config.yaml
num_hidden_layers: 12
num_key_value_heads: 3
head_dim: 64
vocab_size: 8192
norm_place: "pre"
norm_eps: 1e-06
positions: "learned"
init_std_qkv: 0.0141
init_std_down: 0.0
max_seq_len: 1024
max_steps: 12004
MLP neurons of a small language model. Each row is named by its layer, matrix (up: input weights; down: output weights) and neuron, and shows model dimensions 0-191. Each number is 128 + 32 x the weight over its row's rms, rounded and kept within 0 to 255. Numbers have three digits each.
After each neuron's rows, "fires on" lists the tokens most often at its 100 highest values on Wikipedia text that the model never trained on. A number after a token or word is its count.

L9.up558:183094187080196108214109162155081094097181114097112108106094139103147142144107174103150100140140122113117134148133112114169116134144149127130172131141158087152128115118151066153101131116108148142161128183103127127075171120092086117065115155078047144134160144167081129111066086144119170125164156102111171117152176131117122164095136138142161114108138154132140107136100146123168059129172141052117145066157116142130133054122066106089131123136135109093111126089107202090144113113119064195116054133162190162130100109123158165093146120097136115095078132173133164179130125169175124095
L9.down558:128141093114105071202132088117166127140143107101128142089117163157161049136205216113116141138138069132118143169182149121115126103123121156165131143159057133128138160063138139137073162146110114122125142126124115079082075111131117153147153084132076210070145128078133167121122129140122109179104102159143151102008098111154102143125135143168125122074163133128142135105198182162135141172110111187147130097152133170159146163171121174136081139130117097111169131142076121088080105190177127132134134119092109101074134165129150135106108069123097096126116140166132149076138133116132110187
fires on: "s" 60, "p" 6, "es" 5, "ts" 4

L6.up246:158128148120110206096134142114131149128088146164102166124094080161139112126169125147103105164160218101166178165065151101111111071164141102152161162057162136142149125076137066098098156159131116072177127091175133081179087086118080144145119173088139127114146111165106101132175097091123117165144160114093083140073119161146167161129093120141125121115147114128141142157141111150111134163085078053114197141174069153109177148108133160207124146110080093129093119134088109144138091174099119126121120098140094094076135145159122103081092129072141133184080104122122178064118113115094109134
L6.down246:122141112192168156115118122111131067059129111111093128161145099136128156113135123123157177170130101162198148146131154110106110121106196152135102158192123137162116132086091080085199210145127181177165114120108131175118104138179136166138133162084110105168082097184157140191158092111137172126119167128175125126125109126086144098131150116088156114144175127122139153104155144122087126157200138088152141159108132131139070177193114194125129201150112179100142114091107183108131080111129144142081096142097158137105197164114117155102096140152150109157155165136236145121118139151157101133
fires on: "qu" 21, " a" 18, "ne" 9, "ro" 8, "lit" 8, "par" 6

L4.up530:149136084134089110164111121128159053074107044107138167112138169143176144070148155082119131153030140112107122109128112176159114125102091143108110085151083180135161131092130119149134130175123127121117102120190096106137126147169175120117161145122162119133100079129121170143101099155111104111113175121171101066104083165123082164166222167106155091167125180111163113136137095098106136158106161146132113122107144127136082114163079153131151160129131078087104163147114139132075071111161091056113170134113128184122157114145165114134141157167119067177136068186204081115103140141172110126
L4.down530:186125130089116113095146112127129185175044205132097093121142114091127194152095084149141138084164150171154111130100160105064147165071106117143125131076151113121108165213165088180075105071118108047082128114083161123132159144122081131100126153172152175114158137167125093081148138123142176160122070143068110184179141119178149080111121124173164210124118085151079110125100197145115099105102091146146111104103123140145108123122082144159156109133115150163139079106178129112152150085113165176096128152111124100124105113118192105160103125139139100123112143101112155127115125116102101172
fires on: " |" 80, ")" 6

L9.up132:091119085171112122161157124113100095088186131139108144116101068108090155165199082081118082161100073135122116166135200113114114184117100083163147156064139126117094116082110100151166091072142066141169120109118174108144113153105101159117112160122125143143150103089118137126102145159132162076190131137105062078144124210137135123120127111158196128180185098105107173159103143099078181161182159145151141111137105114134091178127172138112117126113121126177136134129132098108067137107186124110111092099122107060137110058144164197122191092140091097120134177140156143166122123161145088134
L9.down132:098078195110136194009149115130150155157090095097106124128192151147135118145097188133154171142100157111159087157111074104166117126079155109107184104133146127108118112159205104120097110173163155142149123136165071123157162118097152100084155145127079142096109126167173117149124148071146128086113139141112118172098142058158058071061161151115112120126123154162072105122123141117187110119152145098130116142123104147155132151131169133121124119109121131079117079061097123155142121098099117216100135178174097155128140164098073124153161144114126112146102137152100156171083118149093147201
fires on: "=" 25, "sa" 9, "si" 8, "la" 7, "et" 6, "ona" 6

L3.up651:189122154093058108138095115147139129132077145114209095096090144139165154037092184108143112156140073147125138156084176165100068125062087134114105117105117157111116104166153158169069121132148116151175145138136070118151134183153118078130164113156159101203157120073115126089135114158126191123106169101096147110120119136111085103075165098090144111114122197111095123120098150128152116125157084117189077102088128124124110092147130129184161188108146150108120113116069184076133133139118094127145174119098142077188129103177121131140151125095122133138221165152148135103117115154171137108
L3.down651:104151103046166147173091156120080109172111132133102099133101139123126058137175177139129112084118099132065138161092079084115147094133127127181140134161126088112156167111103168149101155147177133118104069115144171130118127142156059105175153106112140174122109190151141134154090111144105198148125194069118173093138165133125164116124107121138069142173108077149197179116189120152129116121110095185094119114130128138105148113169069089063127113067122077169115106130141162152154118210172122169068118169093098165135143120080123120094100078149182111175096108155133132136130158148122125144
fires on: " works" 21, "s" 21, " him" 9, " more" 5

L6.up103:135142221162169175163137122161130175144141096131113105129112147246097116135149146151085137042062184150127121118116163127156120164105114144116175149122143145121088072093138130143142116096131077166121137107131188126179087102132112071129107124174177140128178149086089115209106131123139136109165230173099154080121138087110138203094086145103122134117117122132109106130101103106136095106147114200152111108099111099167114144157190105118112127105157158119120166108126104105116136140182164169092066091102081132125081103177108147118122125100124109114107163143109089101120138109096062143
L6.down103:147144128082128123163125080075146089106109112131160201138171209163079127151149157118125132186172131202121062128128165084112119119173110154166119155126158168122090209170144155150112110154104119117062128113156145217085117092171116148097105185152113118116183146066128125120107132151082135084155154152072126087127170172135110108162071127130133126154117148132142144099087141076149164098130134118090121158143166144114153121100139139126139101095217163141139199133138071163145106163129133110107098178101147113144082127160100115095119054132080072149093106099092142155148096175146132159
fires on: " can" 30, "c" 15, "s" 14, "sc" 10, "," 6

L6.up399:107183144029096187108124125076140104210103107152159085118114171109110115155142174168144111221182093146074215108134155180119122124133114197158093143138183093115113120118120095167159139131117102175106083106136131134135094090098178181086106119103182109134103142108179155121139109140129173083129161180129110111133112126071131156137135138131131159131141136161102174180066104113139138078108173115146184111096152115126132134135105133103154117145115095125192086149162131100195142101130096072158151137179127153154104074161104129169129141114146086125059116119136113090114109091120063111
L6.down399:156199119155118078151151124064165093076085157115192145142107126183146055112141151099118143166132123239170071112150123120118119091166118180123115151108144127132136115126128172115109162163091114117086133134152147149117094149165133144078147166116109163124153128142095155103112072142102130106117171132156097123123096147074089168152101135088156087165148146109156081064177150106122159141176119082101137140204135136116104159126134127127176156122137210130147134179121120153161111134151173118086165214118103127129153121129076074115065141112119088169152096114190180169142102151121054139
fires on: " aut" 15, "par" 13, "ru" 8, "li" 6, " Type" 6, "le" 6

L7.up299:118132133119132071094116198118129080141142132114053118144129150091154109083189120102106122131176179157126157154169137133147136154113135059049182144132070120090171115118063148119123084130137116185095182108127121082083115120163141144044140160123127094202184127088097109095137109153087153129122066120086149119130135145102140115164143103140138154113119212122111142130118114112135097094149140137105119155138144098110184118131146071152125153096165108103142118156187145161116151080193128130167088103115175174128161225098113108159136201136154141096160133129099164153203114116123120183
L7.down299:121159137121135161165124088145142140130137120155195136123109135137137213214126154139144139132144119123147144109110113127110134156141126139189106140145141143168134115145255109127134153097163111134130112127137115119140138120131123155152144112140142124009113107129132150153139127112146118148129155105189127130136130125159127121114094126142127090100127125115126094106141135103134124156128123129124105043120131155132070120118160128104119107125130138179106119154109149109132124158071130125120075106118141116124130092137118144118132051084134114121123129123107121127000122089128136125
fires on: "," 47, "\n" 15, " and" 8, " It" 4

L6.up429:152114134117125099142142129179119203170102122161103152113123098123092115129135148119088121145110129161096102127020170173099171148165160149109084113149096104143148125089137137094211097134109062071145158122132146072150094137115145161178145140174119141129135127171080079067117129071093129190139184128081111063123148178108151136156046142113133104114118064143078135188131156156138122142117157119137107114120092114153114153088144110146073095154115095135168116116120097127109065135086130181123156105150108132122118115160118119078168134124115059136054159115073100096121136209066110120
L6.down429:146120131133142129133071124113142120191133111145131185182159133130089116114127107123168171198117178143119123197184162167139166095141125165140172110138153160136107114114145155070126161137083125118141132162194141195124107070169166103174127140150146151107152133132122160135135149119106122195141166074129082125083146161104088163155085074135177146123072065152141143078136179120114119130212113058125098168122096142112138148094091132133192136147137166148160138085152155120227128126104140126098142152121153189105129127167114130046162132159128204165106156142121124092152170135105077166
fires on: "di" 18, "par" 12, "qu" 9, "S" 8, "q" 5

L6.up646:131115102147084127144172162089090115158123091133134113125109106202091141152175152087145119126143188186137134093136145127117158094126106110152123121107165112120110147122142107116104088078112152187173091171177170141148113120142156081151143160146193128113052115127068134137137137130087154157112134119138147129105129125162162151131052149095183158150119118144091149086119103168085128071151088112141163127101071141146146145134127095083082121114136027085168105106145097106089115180149142123125148043153090082125143185144106185111124130113144144101159137077026149080118162169075061173
L6.down646:075141139119112200167105174125129140119186050116122185168159143078124173171144171128123135114128056106109173137104135132113117117141125082214109182159141164125113129140054090128148169146123126161148149189142111100112128086164110118118153085108103053132116107122125124133109120082146164086107149139097168175187151137207155066110133122155132148134165195154123166167110139157146175137167122152152113098127138198175146147183152152136149163114171074152095163114137107180142186083127169199150121090090139139143125174120197150163138175143153137111116130149128154085158123147112113149
fires on: " Sc" 19, " sc" 16, " Rot" 7, " Whit" 6, " Rud" 4, " Alb" 4

L7.up534:082145126153136059070136154134101123103172110118087139120128141119146133029182076129142115120155178110120122146136104122125124121151145093071175145121063073069147133172028188155151108154145131143106145067114152150075116117121122148091113100136145160179151125093137117082141112155157135164124082117092155122175145149095103141176128094173129180134138184162131135112118108124131120073124153162115120181134116134136169133126130125195135135150110095075149131149151059171129117051190127122189140096137140184133161159120122104118141184185135112111130108129125176162238145120130117183
L7.down534:132143131118133144142125105118140133130134117145213140145113115122141169240105156137122125125123122140147152151134104128128129160139130126191102154139147158158120113111255113144139141121164130124163120136130118123156127115150134159148127100129145119008120107134136147121153134109138131118127169131206135134116136135145114108130105133116113062124126108113115126119129132079142122164122135129147116101119120156129056117129156116116115123123112151173103128138130167108117139184078130127096111116127131121150134103128125147138140069079142116123119142137085109119000120099110106113
fires on: "\n" 38, "," 18, " and" 16, " the" 4

L3.up92:148119134111112114102137127094051135094140076082137166067147091057127120120110133111137108123113144159147176168144161092200126151090132124141124149071179116088129142069112130096131128136092100070120119113150129161139155162109097101126183074156066151108141156147123158131137153178117132147099168144154089083040151132184109102127095102117123123140134137136150161120208137121067177162183126140139173100104175090175106127188155145083177077090103106101086147115116142134072090188179119120142142134098136098204167117169132159170203092153119118145119162145160167142092151123180101144
L3.down92:157126086135080152187121142181098091130124120192114129136106100109153000080138128120163121113098158174159164110095096124123148166111122111140195196119232101119128179102092070058133090146110099122167180065109114116124132151130138176114123116181107109126157104134164104169107128164165179116151123101124120057123109139083122143096084115132097131130135121141119134151161149139114148099120167139133128117082133118132094149124183118088178139168113176176130136111135108153138127104104123143123099123110099103127129112150097124121115117152127145139110149149171129126128158138123139168
fires on: " the" 100

L3.up83:209145147155168114184159155164118153165167105190199073119110129137110129066092151108088097088102138048142149089173153154169159105101104130129086081080106116084085090188172145155120092134099122126162123141106142140182131103154100172082139104146118137107159133103086160129090135132107169151129117071152190163132190132138073158077154100174149153117170130062134106125137114071108100130142159096186151099115149075126113080138116107130162180122117124082099124108130154071117133122157077187052177149090140103110114141106156165129157154119096159164125138130106156130153131118164111185
L3.down83:155183129067117145178131116101112112102177123109069114159168128126192109136134135146127069028137106174095110165079141142184176123120137130127133168100169098153155186105129162109127108160143176113096104083129099147087180126109027126109139117064112133122139155125116210146107111116127143156132118096098144081111120195138172129140105107194127104124102097166171148132096171125110183118096134148128160116099167187061144102156125125075190126095132158131161114137082084059191102194136123119148119161165150138129119153135081137136062069136127134141138145093143119131121144153147156091
fires on: "s" 64, "ers" 7, "es" 7, "ons" 7, "rs" 7

L6.up330:088114139126127128138087057072098083155075065133145111150141092167119116119120199078149138150162180131096079137139156152184127136091116173135158177160121122079118121141118101172131177136171140131082198189115110159141144128107090214067180124106153145069138171171139126161100137105068152129164093121116157137160127142130097208131116077138096156175148094109109152148161110105082149114085178085112162123125121082155094172121109118109112139157142117104108094143203158099152110166148163147155181104149124108098089096155124163061160146131132084089078161109178167165142101133126107102
L6.down330:123158113119138118156143114079175132109097075118163133125124116162123115165194151123098117165102067155140091138145142117066111179131141124089035184102168167128151102098102095127056123199111125148097126159116166112091103149203120125102128098132100174079095128109121138145129128167129097118133147128107165090144105116112146171134128053133156075138123183116162143118143091095126160160175129101092134112147117184123089143136133111121157105066112158159075160144150110190171103142163195141107107192177133147213111132151132079064041112111121077152105133181124132118189107125117085149
fires on: "s" 66, "sc" 17, "ru" 5

L3.up399:122140162109100136162135128103134118076136121105169157104078176102074131090072107120139123118121123178131137147091135127157136140118104056119129158137127140145127087081134112182123133161107141102155161110151110106098129138051173111070180133087166146190120106094096141198160076185111101151171145118143151162063084142123113130131103130106107118145139161079128089139221191129180116122157114169125113098097169117155091083149160080145138072072121136062036159100109117111096086165190144119174114082118127135152110139128161182177193071174142117125139134115140134100114151170093132088
L3.down399:118113140131096170180112148154110118152137121167165145151118120127141000139131132141129149121124136165111112104107078139140126157101151124106172109095208168112122147158147109106160099147116093151132176104128119136118120154122103183168090128175083113062153121132155119140126171145146178126111129080099163078166130144126149155125141113135145128134106111136089124118123075155111110133135148106105127135109132104098107179103111146129118180179122143133166122161150114139136120073082138138101142123123097129096128104148109107076100167137135130138136143157102135137137115131130105103
fires on: " the" 31, "be" 13, "pre" 8, "|" 8, "yl" 5, "-" 4

L3.up252:124066035122124139109101189159123153170165141127135106114139086101141137134111114164106119138136112151116135179119154110125108105099075143149119139104130239106114158086106155099137150128140123165149141058128189130109161166130112082149182121160110120142138032102172098101125102177126121147124135166212080103088148109111100095128083082104127143160173103095178118167149123146111116128144152100188169098154140119140090082166137123140147080067081116098080111110073105204078143130126150106140103119147178117133076145154132148226169103146137143161119143158139151139149145057126109135
L3.down252:143121071147125125111089154174101145159103098181101140137097113135154083147116135099148145107110140191135110068076110127169154176119176115130191154105243125133140179136121072042120081106100155094185170049123131104124151159181082204132149099197087141142148071099168110175112119142159184125162116104138108035165120134075120123145122139151102105119130107104161128141123122168138129119119164120139119130081133113131134172121140110109146110142148164142128122120125045175142124103074183144104126132073108147118155091157071103105101140183117137156115100184176119137135158099134110125
fires on: " a" 72, " the" 26

L6.up231:126071122159137164148091113202142154142092103101129063050111132134113121134106193110115095096090138105125209173139109112117145125120105181123130189194141152113146106056157070135137119183121137107099155164159075103143086139121057126122118133126117125104164086157131163147172110103140149167142141059097087107142111112160129190072086151136145121154129138106114090158163057152151065123163102122108098125155092135171127156135134128132159135179166145173169119132151188112146082153181140168155190180134137061136125157188139163156063153086137121108102131120113163125110155183133117162
L6.down231:103091130142109092105112173149136130127112134130167116098159142152157167122068188147145176149145051139213115164124161106024100133118146089148076133147131168091078135117112151118128133106157118099115166144167166155124138074135083176111114115096105087125139127175117153094152129151141168099122144139113147078147097146113093080194110096094083107174143130090144174157140086114087121117214114083178149104091117082122134166113110172142135139132154223104088094119066105165093088129156133126126135135082193094150112087157154176103110081164142106157148123148113184123179143174156167149
fires on: "=" 46, "qu" 9, "18" 9, "par" 6

L3.up699:166165119157143130056151130124116114153140120118205150123123112100147121136131134140151087161111098108122111175138152181109137151071085161153136086140169104132118098143126095168108169104115130113191146157147147078125159179187114120073138117120097163135204122124126128105144100104063160128160145095133087073171098116111027149076093139144203147127119120076109162152183119166105141142181168155104171100088105051166144141161139167155176183121112088122148101125090129110109089146126120108090137151125136104219088049125159101121111119136117162109192112162147146159135125158141117203
L3.down699:148141107122088150168100141123112115140107181077057136168098190174182075119137098156136111121160080138094149118109130143178169118191091156068158167157078133126139168111139130188107106143130169109107074116118084141150125140082068121137136108117129089124149178162107170136133116136092163124147204113130140134106137181118133138175168112154113095168134089089144166160062160106097117116081173117183113132156122173047142099122104063106173093083094110172097095145117111073110157116130141168150126109156146160085175142165102147099111117159141163139085122136113072108086155128127171028
fires on: "s" 90

L6.up710:104132135116082175128090144163109162137143145208162120137188145156131138097160157105131154191158165124119147136089116110132168172100172172069129127118089144086082093100121162161201125186142159091114163118097135108129126153094173119089111150114147180140123144126181063124192071127114205145102108085110135117099149130161102203110058133130142080140133089116088116158167147198102139126132175102081149136123102163174131153102078112136199134111097147109086138156081112129142121118176145134150112137179118125120112143199119147167076111145124105180052119134125121096118079105055099141
L6.down710:076097117160130103107132090102148133137109075082139131065124148156132082154134080194104180080094113119162139140052105113089150139100183140101122148158104130127119135100133147110198175182143102167141105131176170097131102155150114160105095150112120107145153134098130138160138129104149138102139112148116174103120160113162160143127136077105128140173129183171134110156172111128154112149197096154160148153043193129170099156152135151176209104100123123144107085143069095129153116158138078152136034139077224128101149154138098137076129074159126115150114102089088154110163084128093137189
fires on: "qu" 19, "par" 13, " dec" 13, " aut" 13, " di" 6, "c" 5

L4.up462:118169131105081144091175144156190077132141119111146154131082088172158123069142154114081126150149115068097163121148100116179054128121086117137086148117182130061179130113148140079173076146096135123136135100106122135092139106163194134127096143138073120111134078184111162114182157148132116095144143148182102106098147131134129074125111098166142121076144157148077098084154097124124091155110092088140093116126168154102131119125155121129125174152145080071137118189154153193172084117146064190158179177167135112157090089190117135185084142078131148117189191119130133149150139130096154147
L4.down462:147079136132129100110096087139157093083113120114101127169090173111137141171105109156155108067140141117098145121101121071104144079157157104098121139126132123108098068098138116150188156110137215171101148131172106080178161148192165123090108182180157130143135144080125117111123137127131068152098156184095087118162106087164111137130134125115088136169125136159129164183121196110141086102118150121127054128159142135116119196144148097177058129127140096148122119061083117097143157159198168115141108014137119091154160125157099127167120153119118164173085114121082190118099132134160117070
fires on: " long" 17, " old" 14, " early" 14, " football" 9, " footballer" 6

L3.up115:153137116144081132153123129106113122090131100051159128095120125107117148151101139115117092153149156122051164150154136113148123137085032156084133124083135215074093151140139177154076106148137142143115111116139034161142144144100121084133143140134080148107191159125169074106100085136063121106086169081170093107110083185105128137113134133126144175147080129142184150096095117111141150153122132206136119132038174119130129142167157113138124142070140094158072156167099111098147155119097095150149114107099161120114138123102178150114157060087157109100197128070148153124109113104192139131
L3.down115:166083146136126135211150165108149117077102131077137118151129095188106000156121142144155124177117176125112159098131146101118094104112107146094128109148119119090086135140114160144117141162100178129126094131123125111124141138112143154121129133111130125129149153115123131151097149121110136108100153145116162129096116175136138115083082097142118112136138128128100115090162146133114113140122112146161127115116118136142146134085131144110115146127103149154109163122130103107117152157113106125145125158133115126122151132137233149138125088150175124141134104141124113108143145175124171133
fires on: ":" 47, " |" 17, " /" 13, "." 8, "°" 4

L7.up1:055103141143142087080145170125098164124181132166071141109111146136119128082113110110128099142138125096134101107211163116127079135140120065082150108200116089081145092138050169133125048137123132151110117059140113144072134170116145122031126128148116099224151103146155120158128145087124157148127085118086132090147101148112144115124125078108108136113130164179132112127111138156089168161156078117120138159117132156160184132102143107129143107103131117076145116140163170114114128099148124073176093136129095206123122189134126161096181149188183129091100158135089145148219153120106125152
L7.down1:153154150100160152130139119136154112132100129129163127130117120126132167201138176134111173153127115151131134128136105129133142128097124129212127144147130155165113144116255139132130148117152108123160125126134120138154111131152141140160114110115136127016119111121118131153167130146149117117124166133199125114117118124136115125124108101125127077116133112128112095101146111105151128143128121142105126000105110137143034133139148131127122144121128130154093138143121143102121134153087134138083093162120160126172152110128109162152136075093045126131121143133098169107000107105109100140
fires on: "\n" 36, "=" 10, "\n\n" 8, "," 5

L3.up487:154097143123104103161090117161111072088120104106131109101031161047157156134135095108082054130131140136064162103112142126122088146118050151136158111106119151050138135134169106162149082117112117194162146103184097163154127131126124157136126137171103161067161150082164131156118080168116140099136201117214105066144136132089110110097137132150153153081052132126131134134109134122081128139129112175116081182101132115134124129143122129177102134102142137121089159124127104195081095142081141167043112139112132117156172142129178153118116082056142167154142113110126150122089116118151096181
L3.down487:126084117080141163181138145128123127083097130154058158142066096174142060134087158106121065098174187097142162144128141174062129176127107111068157123138110159182078157187148159106095110138102103142097200138089133109145128184129155117088173193161146131137141137080083094122119146128167162135059182145120177173107112116135141095094106103105125101076150082107074129141163125114114071141175079164183126106093102071100154157127104093136141142097118148119144142159145131125123161159142126110147125098148169074105130161104178127150093120096138121093182094143169068178184113155123154108
fires on: " |" 69, "|" 31

L6.up94:176118165094133110113115170174115143158148124108113140147084130084147122142096142139216130117126169069155110141107160132122179067123074197116104153141145164142097106100149051106177073138141069133109111114165160112165112090105104143151151150101154104107128134104146157107185151104117124174142184118107077067108119084111176136122147103135091083127098105099125179035182077167138112127141059145089102129117062156115130080172119142113182163059132145134129139135105173138158158101193118175175137147098116097117150155150124100086116083160141154120098152118169140104152089190092126179
L6.down94:187089142177119078108140090148119093125099144156131118113126136145105135077117099185175181150097124141200134136137090121143200069130160094150164091194104156135146125129103149060140106159157127121125110121182142100203146157108122159146101189160133138126174118150156196167166127123140191145146177093154124134142113123087130129189162142090145118146092067175160107126188124128143093120156081103206128156086131072153135136110091144147122122151152127151150030110075161089159120151136070073162100122118184144081107118128102181123170153173128143138155095093139153135077100105150144134
fires on: "be" 15, "bl" 9, "chen" 7, "lit" 7, " cl" 7, "ne" 6

L7.up129:119150109141131099076120128143104093117159123126081131100149182170130153072142097143172095119122144142117157171197106127161117135104131138058149099178082097019141097154076176118106094143114109177112148098118112094108142084164141108048109106146126150162222108105149131163155102159155126157157052127105123109112142197115130123165128172200145152134115164164169138124123169128126093041140140148095132155126115120144163110154083116160131141114097104092117109134130101200121113066139136130150163134096127136109121170139129145075155180099156146107118124134185156156242131123116138177
L7.down129:146135136115140140141119114125153160115116129142230152148109123126147150212107160142124140116136129139153140120102095137109140168133117125202102141104118137164103133126255100142134129129164147117157120136135134123145130135142131147167140105108144130037087110122104138093144149110128106123138152159194138126129119106143143108125099117115116078143125127114141126127124124101125132152120148141133124052127138118123075134130162124119141107142110164168094135130142131104107123183091128125124106144148109118156153117124117137138141056081100133129120115127093115120000115122107143116
fires on: "-" 68, "=" 8, "," 5, "\n" 5

L3.up285:117114098098088100152165151136063102054137092149118067101092125078140146127153149163089116079102068153167114139122120132177115082124157174124164143158143147131126175087122173098112173132122130097138159173166141113123163149128134124158088170165109149079160035124180170147144155145067116133130151096129164143114164115213082173125107080145112135072145109140160165126096093170036149077146128132114112141100178125144107088138119095143132116153135113100157140133175126112104083146164182102080143133108134171106138152128156168142164103081116078166111201134109122143128131063199098064
L3.down285:203149111185099090192116095091135094136174151159074168117173104139207193111113103153169060102107154143131171131127143142093155169122165130108198170172148146094114164128130092098070108137165091097145141093103088164158142144140090170146105131134129087179041069092143119155152099123162129151127138124149079089100075143087192107105120130093132094150138164140137091176108153178077098058103126074125098123104107127157085172098202117153144126196116155126142134121132108115101171164137141144096112132117121083117125143138141078170069167134096105164106099103145144125116131166132142132
fires on: " the" 65, "." 12, "C" 9, "F" 6

L3.up447:110110130100134131177109138109108159157169124122159044150123107083146140130070097153068156141099102132122123182163143157147131122134141097112096129129128203097124111092136117103155136142081090193168123099117128110114119115145115101122109145153134164181159060100200036090184036156123153185130187205173139100124163077151106115112074135178148145159100119083162080171113128182168144105180140119162155108140116122152103101156094061141102138092112073171083117091097093137094150095085124142123109107133178154087087116168168140176108111130137117088133131131162152145126138080098141122
L3.down447:116131151076139161089080161118149137170114102172149110117137133140169126173106116108055143191177080130149094067167101183213136205142178105130119147125171172151119114117143135109132149100119130136142123077118137085135186197192093165096145129143096160128155075110158106140155102159110189181130177123148097092177111119055154118126100092167151126090109119102164119118126112166156105131150196118125085121105105131117197167118120102155103094082111134127118073142096099137100103098080171087107142136107139184065109091167071080131102128172124124112138088137144142103133139084144120056
fires on: " a" 100

L6.up567:160132150135069145129159139157134115122069188153117120126075209124142115109118138109098119118132184132098123150139138099173089123063099155103137156148164128136149098162144132160151119125123137133151183094123158114169104150138084092153094105176090158146079157132144133127170176164089054123178107090179083152107138090102181238134148140077116129154200124130151116158172136105139128109086119157104112136188051160149142190088168093139114123140091134098148114178153158101185151099177151158124160150111139069177098147129132146130157153127135091115114141147186126095131085193050097113
L6.down567:170126175085107066199139097117117081109082179124175151083134154168093118129130169105169100156144105113141112161113125095100115109114107093124096130161145150123102116126151114151053100165139138066131114123133161131100167143169056158165102166132090124149140143204133156126160127112100090116146103101122140124162144099085129091180102100099120052172170113087112095128138111127116109106170145036145117121099135075156110102062158145049097176074162190108148124131178084139144079068169142055108097180144118118109139110157150083093115093090084083162153112143110147126137109162135110158
fires on: "s" 50, " can" 26, "Can" 4, " sol" 4, " aut" 4

L4.up485:145122126126136173203124192157162067192137087194082111055108085109132122071116138100116116114179075092092167084107085179179126130119166122101139120158045099113081120119132120139125171097100130169130123166148154122154185124143092151162110116115057197101136102137100137100141147169167095086107120135115156088148094134197154091152197139150106132123088121123116106144145087146122168120133152130133119084130172101174091139128106159141157164174127064095120108098055098134153103089130105155110132078111106099125121111174137138145208149116134163184117132160157168129136116123175063119
L4.down485:142160138123117085148117094067135173128147163089187132126126115130186255136108134117140127116097143174121040106108174121098064100122097145171102144076158193164123152178139115178114100138094137122100113077125117173091112155131114115093130112144190132148117123123126100128113167135106099153162093141128081169137116117098096082102094121075157143152158106099141181060117155129108109155099087100109163177093105184111109074109149136138141111106143228125150104131165113138099143124122158122116105114163133117189107097160110157140134114126118115099132126127081099131107130155122141148
fires on: "i" 41, "ma" 17, " such" 10, "mi" 10, "ali" 6, "n" 6

L6.up193:106120104188120105146141130147133116111111162099119176096073136210132139121090069120123156124105178175147092076119073098136163122146118122097144134159155106117113150118144116126125107149093130152161155211122093174118125118157168117147149126095127143147124159119144167164113124108125172234151176122115170133084119164121142152163126142130143154116095132106153184127229163111075079127103113109165141126117092113225129169129109036193102179164126116098151157068098109111208133112106108119087101110091137078143106111147128191100150130117125101107064155099132136119119095201110127157
L6.down193:062072130105135143198100126116096138150127018130112131128149115089118134160133148150103101063140074131099208139069161129111071149116124144174093149071121163092086126130110178085145109104108092148086152095157142134091084124122136142131130127178097153120126113124098150104098115081131194093142149192135179157142160190161163108121115157104133166112113150136142178144068035188117139135146133106127117155075141118119137083142113152125144089103184057133094099099131113172163127132114086141146134084095120123107109132136134199142125086098106142165075138070067161093124115130131174166
fires on: " re" 20, " Rot" 9, " inc" 8, " rev" 7, " Seg" 7, " sc" 5

L3.up95:118160111165166154118154075179120117115141137122090120138140144159131134064121150143120081051145108099082125157139111154176134069148148105115111103215102164134192091123097158153167101108117093130115098148191146120056116177177104118155174116136132102111125074099171151168148128081082121147070144139110128147105123158108063143104154162079169068103098092073207129099065151083133150165121109198107117129116150132143133140102133167095158107113131109173144137109075144164102055158117111072170150159115184173089140112153176155114141123062167145116175136157109121094129153110104156111
L3.down95:132135182090094130132166105099141137171103124096116110072136138116116194154149136124109175186135116127095177107115115184027125152106151195155140135031144106107096164181110099150104146099080168085162163086084082129136129059109163132169134147104154174156173223109050145114105148174135121090198120112105114103115125135134162099135085080156107141144108178154099121151144118182122121047132150064126158152133125140124114128173118112154085133140134120112109157103152125140123137102121127131123073109121088110164055149112184105145108105168116116138151125115185096176094098125123109167
fires on: " de" 23, " |" 15, " %" 12, "aring" 5, " Result" 5, "ination" 5

L9.up95:090093163140165094133206125107150086186176124143123077100088141122140144156118095102146161178095135181100144137163149068075093102142146098095160120095121142121131168133169129137139067142116166137177127145101175086145091127123108164092160130069122121122124154143093126131146135114145160132157139148082124043108142221067156111129076109082154187117149143138162120087154128144098138181136190160068080112108103110141121171125138113130111087150185132102195140098147145121079074139115080149108092158110076112164139139135152082137124130149089016110145156137184142116077127114128086148
L9.down95:143180106118190142209089124172126141090109137183125198168133119107090054208104135171085148075097126084100117153092122190139159132042116158090179114169125127126143099111145100116139163085121070120109099171137126158172125122088155117119056098181146118081155093151124103085127136130103145149122117145145133165168145101233104135095136079148102077116136128088120155166139123110170155101118102083121193124103145142186126147143128052117143157075104113127108118164118163117188103108116111154145124154143178141147089149095096149158103145128119129135119097119150146193085083124126096101
fires on: "=" 52, "ini" 5, "de" 4